config.yaml
n_layer: 8
d_model: 896
n_head: 7
n_kv_head: 7
head_dim: 128
d_mlp: 2368
vocab_size: 32000
activation: "swiglu"
norm: "layernorm"
norm_place: "pre"
norm_eps: 1e-05
positions: "rope"
rope_base: 10000.0
rope_fraction: 1.0
qk_norm: false
attn_scale: 0.0884
bias: "none"
tie_embeddings: false
parallel_block: false
extras: ["capped logits"]
init: "normal"
init_std_qkv: 0.0208
init_std_o: 0.0
init_std_up: 0.0208
init_std_down: 0.0
optimizer: "adamw"
lr: 0.000395
beta1: 0.9
beta2: 0.98
weight_decay: 0.0
lr_head: 0.0049
grad_clip: 1.0
warmup_steps: 493
schedule: "wsd"
decay_fraction: 0.919
decay_shape: "linear"
final_lr_fraction: 0.0
batch_tokens: 131072
seq_len: 512
doc_mask: true
train_tokens: 1494000000
steps: 11399
dataset: "wikipedia_en"
MLP neurons of a small language model. Each row is named by its layer, matrix (gate and up: input weights) and neuron, and shows model dimensions 176-431. Each number is 128 + 32 x the weight over its row's rms, rounded and kept within 0 to 255. Numbers have three digits each. A neuron's up and down rows have the sign that makes its largest values positive.
After each neuron's rows, "fires on" lists the tokens most often at its 100 highest values on Wikipedia text that the model never trained on.

L2.gate233:170141169185120125088113096112132101103112157113164174171074113120184087113167164107141096124118066148110128174071154128163106181120082163146067128166129130144127190127164170176116044158140166143157151158119096127090096120115105120093088069133102095098161154080158122168107116145092109151171165119069135125095094156147117118186120149086172132129138033084095102112101131123065143160172075136064125177122121129127103125130159166090096064141182200148084050131108095145149125145077163075169112150126152156131084053136160171186094118123069102136044099140141122130118140129103158138102148141121185124180113124126115155150150121098188156143136165098113111094063119123109160090117160101153115077174113127129147157129090109082099132157154133110133105161122106127146059182138135
L2.up233:147169097153114103110193098197197135066129117142105131113129162141161079156112119100133154167142153197155093159126092105156110114112118115182094111207087164092150099146196143089144164107089098115151127167104203108103153167126077112174160098084036166123135116141142111091155135111115141137110097189136130129092174126146115090117132129123068125157134064078098098141159057126120093123203144154151079079089110120165142110101192158145162106124116144110111136167084142112059097105122166104067097112088159094181143052146142155167105140153103060144184108097130105160134098197145111157109156094161113156116086114169127143087161132087138118127145092120115147149079207178125090126163093137108108127097112135124132155101144152198227126128124169190161158156146123160156150100105130
fires on: " L", "b", " Total", "el", "v"

L2.gate1915:130081190146127123130155115154098111120154203097086130120127124160157116150152107205146085146167115132096135123148139114141162154154099136142023149107081127135166096115112129134116151087126103140148131156179060108140108145098132162189110188148069133114176183137123068092132094137120177138145062096093063103116137175173102112096113171091129146185168095115120146111036093087114093155145110034128141170179156127154116153107132133076121133068115159075149192125138095192168102100125176109170186188156191162151107139130170132182130096087141145117159116175206107127069128122105099103173110109138124161109133093168174101085088172137138168170100202141177150125119164135137129108138152170100124121084114148152143158140131143110061128108197077129072080139150173150151144121152157
L2.up1915:151101128144098249172164120147130106127122107133111118166126144114141159144205195078105170122125164112116184173106076106195104168116160163160095127124093079116153171120136185124157178149210130131112112122174091119098158099144147116046122139116092144151078108036141105155149120127150136101102172110162083116121106124071130148126155184129090110170115163091104113117129109149137123166116165094202115096139147108151071154095138111122145107127190065101156113111141136184178208097181146073061123148071123181154097118152127141144157183118090144082152136146107103151139127133084044125085096122155140159160070085136151116090102146120112137153086166152136153143164151153077102139106153122082105125102084144119153154104155084149126156140103119111085072069146133097016108102101154
fires on: "s"

L2.gate554:073149102092181064088114115148141147060174116166079125134092136166123078222137143093123131124117154148112139128113126129103094184084150157130085131149155153107119115107154124114136102155174150136140150095098108121073150177182162072118150149152104178144167084099104133094091151140112143184135117144093172083107144171059118112077122172108112151131142067102186164174126152120104085141191161005150136091104169103162099081117132107150185154121096171114146112166126074222204087131130096150094140087127194116126160091121113184134114096116074139128032154121136093194088103181088113125108157156119154101157178084158131127106144112121095115100077160129119095163151158166043205179085146171150129158140129113142138166089164103139131075095178090046163164175173140197122107166146163
L2.up554:153095127119098163138158130133066118209123123119175147119088118141110120107166154109134156140096122103135162094124126148207120097164174079185147143186056116128119066100127181072135079125140179134097093092077136127090118126127149187165138141122113194169110081104171137124161143145161138103126092154131095139146135146109083175106117147162088117129095094100161154172100145109040074142125128109111120112124184105141061123114111155115037121088100125118172117091156113113119129106105085129160109166114140129147112146123115107160176185108146159142083143089176057129089170064158083149142104116065091153163103133130130089132087127170144176167124108143144128115155182065136134098131126131181092171092131146077165142103176162145094190126140124066140092116127067135163160075191117
fires on: "s", "man", "e", "th", "d", " Released"

L2.gate191:097180205138104118143138100093150113078121143076130091080108101138094121138156164136157098162105142170143121135090152118125077131118119121151135149123120132185115135139144150164153160198127128172169136116109092167096165115134144117139080188130121185116159139133069126071157168131130075125117095047147095136105131107140149122149111103124114070128109086143070104079102131134135072112124144114123092140173147095107079157128174165117089112104146129108158178152201139143161078102136196101180092175081124122136129158111141156142136108103196085092127134127151102078123123097200144167129144170123093161126113057146134142114077161174145106158145112085206138108131046152125109088113113161178116121113084131136118112082191123115145122148131107110105124120130139111074118095119076
L2.up191:093138147113114151096144128169157125073091117099147090139139125128117065150103166114148143092135147144099110159119142188165103132071133135166135146114129124153164146109081119159209128058087164148175138178149164130067127144116167167141162114083126096116151147129124134137149132042162176141134088158099105173082109123180107173102120094159184132137153129075177124147129127110124097106024108104100085118120114144096122101143092132158155095153214100107132181077133157069142147165136159086156139199076123125155146113148143142169135151095163117089181161174131092097146150106103128175197053118149117140103136135145082098163110105108232112137095039156149148146105099124127141066141133102080157101081126147096165141135124142170135101126088105104082080077149161144122116136171107
fires on: "s"

L2.gate312:118162157100160203171130108162123124184140113101122159205141114120090105112193092078125110085163128168127107120136104117143136143100163154131086096113111095133208131096117132133090150123144166147169112138099127126113130103118165154145133114105110134139173138141141105145156131134165151066114120134120087098170128138173105116131098166159166083121096123159116103125112187109137072169153118073139120135162152138112113111171112136053074112121065107120113178143155106103116089115110175088149152157148101084157121116093128177130210091157101129161058121130134111105152099107171100071178150135143122222111126116133129096103102162145171146114201137133125122117153110154093116135141101121094097131074083151053131137094124077141137150147147105113119128145146112124092123081148134
L2.up312:112157165164104134121186122159077122168119143059205142123073122148164103107108040145157117133114030075114049109165092141091169117131191087105137133117107080153062102153063107115179161145116112156128149129184105099080132129130109117122141158139151121114133122111139059106114136155124137108081124158060123157147123119177092142068120141112183172195068114127163130108096085147129118132144207140152093149145081158130158106100163181122140160126185094150114161194147124153194156098097168126133098111109100132186106163132120105116109145132097097179091126124145094122121102133124160098102155157151116151140189114111086085155123161139116173121179140176148123124129163110141161099106131087158106136107113114037102134140121100166118167110145081110145097093141073133129121071126166
fires on: "s", " critics"

L2.gate1119:132135162097115144097155134106124172113152113100143172091101084112125130091143167139103178089109153133145136098136154146149076182144150109090121122136185158130169115135107098127140120176169142124142113110148091144114126098163085154131190127169163158094094047152183132139140108127140123149083093102184103096126159166115118147124119185121154136098101124118190054124132094146108141173193107128126139153172181146128092113142155088131076108126158178056119181135129118121151146218117185142140136110145148129125168145165131244157092097108136105178197158173155127108109112089111160112128121121085096164137189091151165113207144078163148152120114148133132130149199118135091091126180111083175144115143158082178182149148064103125107144056161085180075121165114129106170158187139099
L2.up1119:111107120121171181160151198117161073120118130106068119126145160120146135177087116156109100117088118117144089169141162148089139154143126156127095150114078138125085111154115104112126123092136031136152110147140060142132181138138173130103155139106101129196113105162105126131140094145158140066055161107134113075129153125071101158129170167130107148172110121131129157158153096179106158153159090110147137129102151140115120073145092135125124096078076144153120074142144117114127107131101118140125122104166080120084172163104057174097142117134162145181135120131121130163101145097096143150094126040115146132110113125162118119067154120109172143122083133158114122090160182106138175149125118148144118144079101131107150088148173075063123183125135102125134167117130126201149167206152119
fires on: " General", " 1:0", "y", "de", " Mr", "Mr"

L2.gate2284:099123117080125147135088159163166091128124158065122132116132107102109067186169094119163182149082119173108143140092119113095173159117124106110115113131156104142111225083169104128088059146141078119144079163150089126142100057128144138134186120151171113111156153153154075106128130128097172139211125147163086112077186145178121111119102137137153148131157104102127130116144147121136169139102189112097184119177134093155147167133114164127130137129122146139133144131105110131135085138177185189134155084114164120154103148153122168148117141161106158132135111166157149151143145153120165069141063116154133187113074130168165068117147067187180131134084074129163123115142125092092106092184128112093138124183120141098151084099116076128124103190142129096122188100099107123122139162159112
L2.up2284:091122161128103109195034147103135113125141099146145109123102123168086117128109060116164122172153160143069143106145109116083112178118138099093121163116089179149112148106132112133095129149083117109102094145101132123106082044191153143158177157158105211176146096093175113069101166147082148097144082132126127066130145129079106134086075132156093108180109114095162134069120091160127088175143194105158112080158146159131128169100111057088128136101187112178164181148152129101119175135166131083110176096101125139069144115133079151146126174174088126155154061138131078128150142117119162108115076087113107128152123092073189114120160177135110122120106146180143162124140133107121160106079126152132119152177140095080117127135131171135143166101084153153129135146102090176099056174144097
fires on: "s", " Gold", " bronze", " gold", "ing"

L2.gate1689:120162177070087134156098122142115053110149130174118137096169093105098129098060139125083077171139130138143069105077109112124132084103100126092134085243102115083082153066112118069105143118089114123171141103155132133079105179099091129131086096168127098132145116159161131099068118109107116068075093156147103167090158144161113115095146146147200150121139152154174164113108118145175120133133102107161162169135130147124148164118123105169146124139111194148151136113105132146122140132128126214104173116162140120084158151161155085150121148066129148140069117065131140108121152116137162092179124195177114151127160131156082066151088125156123138202151151181163125148157147128138122103101128119137083108163165076079179100127152073099085067183116116150135129143159183131186126160083100
L2.up1689:155144165067104145109159123115192198161102098130148130167102137168118170087175156119186135150147092209101128108114120107145162094133175124142103122119109096090077154094098135058074140147156134093167105128130128098146177150143184105119184138105059120045177152099123119095120159163076085138108098089124093093166176100136183142157098180120158079170081121136104136134156139158117150120165112128207151164144176109118131139113132158078120094148116079125120183131132103142033068109128159162155120104118110066081104146185119181137143145189121136136086131091161145164092117139106151129127158112126160188124165042132166127139071142096174118125151094106107080113073137085146182157141140155105085112108148173112125128137098162126063132110157028138099094139137062158111154042121096
fires on: "N", "E", "A", "e", "F", "Z"

L2.gate2331:107135154102171119160145159160120116207148111159113092157138158094135077102158109114108084144139118150140118105144110174204157094140131198099159161153116088132105155130134122146139111107091164092078147172128129122123141156153126143107097142170141076109139114134109124167111107132129168195086146067088141078144096138130087115040122129149111158092087086102135088105145104172174116094181147134168122134140147167100111082146113154120153117103150108128138190105087139062139174125105129070135157117191159137121177134121107112126160114071091082150122185111120136138105159117116169123136131121115153107146128146196104086156121110073093118159174124052084129095158169117144100072119108150081084164112122071090131173096137087131127104135080100126158166078072127091119079146177113
L2.up2331:156158152109142140128124211108131097171136113148124063114152109173161053104189090085101148091093139143139110195113124166127164140116132083134102157112131124089077108128132140071136126144048127121102160128144096130114094059156142079097158107116136136062145117206078081120111154107150087148114112096104100129169158068146126105063115160140153071120097116192085136136139121151155155139137157121197136166093174146164097114148090127162123076187061102103190163104135163103202087114086202155130109129105127058114105118177093124083161104169063113116077128169163111125141117158093094150129157128155119147133155152130128148149107127115117062165159127158084114095117136115115154120138136055118122150147111147165140114120134084146113130157111103100097168125153107193106103097138108
fires on: "N", "E", "D", "S", "R", "W"

L2.gate2286:197117111119140139143108110155095141180139061169086095164100070150125111137138157083138112116139170202082136146148118066102165096124169164118173105088125143107168109110090119130114121065203102149151121146090174126171110187170098129232124140169109133147135145083121054130171142120135225171092111109104116078139074139147178166123100182164139072136144141119131156084104109164166160129131164096137084109129130126125060176111162085104186136120083153110118106106133154156123089105093129113114131174183162129112097048154133097163125202130105113154154123107098154107147087128147067148139103139124150147166079101143108113099066144106155109148094127101109073116033159149087129121181132187140083121080126121103163090071116140121123121126137111144194113148079146060114076167118104
L2.up2286:142164113130196145148139100127172140120076168079114124114104118134116166096143110162162146173119152149118116075120098103094114147176140096150125143111145135142113126114177125101173093116136082091043137111170096159104159158087140100142088126138142138200134142097197151133098151151063063090081198144153143105115205090128120109119105179151081147078080077088122125162119062115124135155129128095084105107167200121092207121144181132186124122189140127135123135088093161098129130136142100126116163103176177136120142104133103185132099154135126129113121189099085130126145168121119176101104124159088166190149105137076092153132115114149161080073092110191093106106182107173121146112106135130194103099109144117180126132146127139156157077237146137166148147126104136157122118211165096
fires on: "a", "m", "an", " cm", " (1", " metres"

L2.gate506:096107177101066107125108096116167100070132140106159089171166132097173135165142108207126147159164126157125166077069121129122147094133106120060071105134125160141106114112172164111103090134083086115117097138163117109084118173095127171110121114082062156202089141126065138140119164063059093111122148141131085156133149142133139075156130141219146142185103116088106110129170093111067068134147161099162165136162124114159118127180157080121177148126127122101159165078173106185141113083150139131138097130146133192101171119102158158110117084058102091123117114081137098109091124182142145160100137103148139154109165116139105142116166110169117158129165135104103138110117120115157166135205126124054077106122168155114102123123135131109142108127086119185099108096112135091186160107111104
L2.up506:129159084171115100130163213133162161187152098151112112147066126070178128076112244081108120177131134138117141120142103134065139135177124189059074157134133102123093134097112096122094116104149140098176157116090130118129161140145089102116131108158090121121121111091168072091158146083183149093086120169113135134096054070109181091088196071112096145136125106132133130114146080187105130125130113121101123159179122135169159118158103148105115159130130109112179196096071108139084131101117123061140150129144097178131089147156129128136170108121162064142129152096146125085124137097098094167112103093070156139066153176121164141135135137128169143127139156153118058090154096135135121111125146120160089135115072131168144146086180133157126087167115104162129121115190220123097080118136142
fires on: "ly", "s", " example", "ally", " re", "y"

L2.gate1299:123097160134140115130070123136095136112222162121068157130162156121162206155139105147089088112106112142116096117134089115120169098164150158056149145079163114124132094110154107097117091199137093168132107181130085132134116091075105114159149124157109124108099140095154068109118142158074147117132167159123129108164159100131191074125114102154212137152086151176158164177092148156133123159149141077083080139111083139141153179142168147039096123109123118103121087162189169182125082162134149131144119119141154081073121173158105101125117114140099136141095064105178118157149159098115133121074096131150089121103098155076137068156124087147140166120171143104174094176215099158189111137195094135070146136062130131161075105156123123079068129155128103136120157166091114052162139096119116
L2.up1299:157140131092084179126090088130141178100072139104190164166110113190105178110150143212203176160091112178144074124077097202171083121097132114165122094153139115124128149046063171071070156100159085104144040136170109082129149129152064133121145110111141062187188151080099101148126148117143103087088143167092113084190174184145091094125131112112164097091144200107164113103107130107116123138133153145163150158138182148103119104122149191107127109086127109065151169108098101080198151192105170102093133154101113104048087161166121160116142154082122111114101116172116119108113124145163132144109127112200114103138168110023109139199095129128168154099127070147110103144090097104127121151092172170138107110092105080152121128086137091140127144142143146160170113145143154118071124140102104
fires on: "s", "ski", "yev"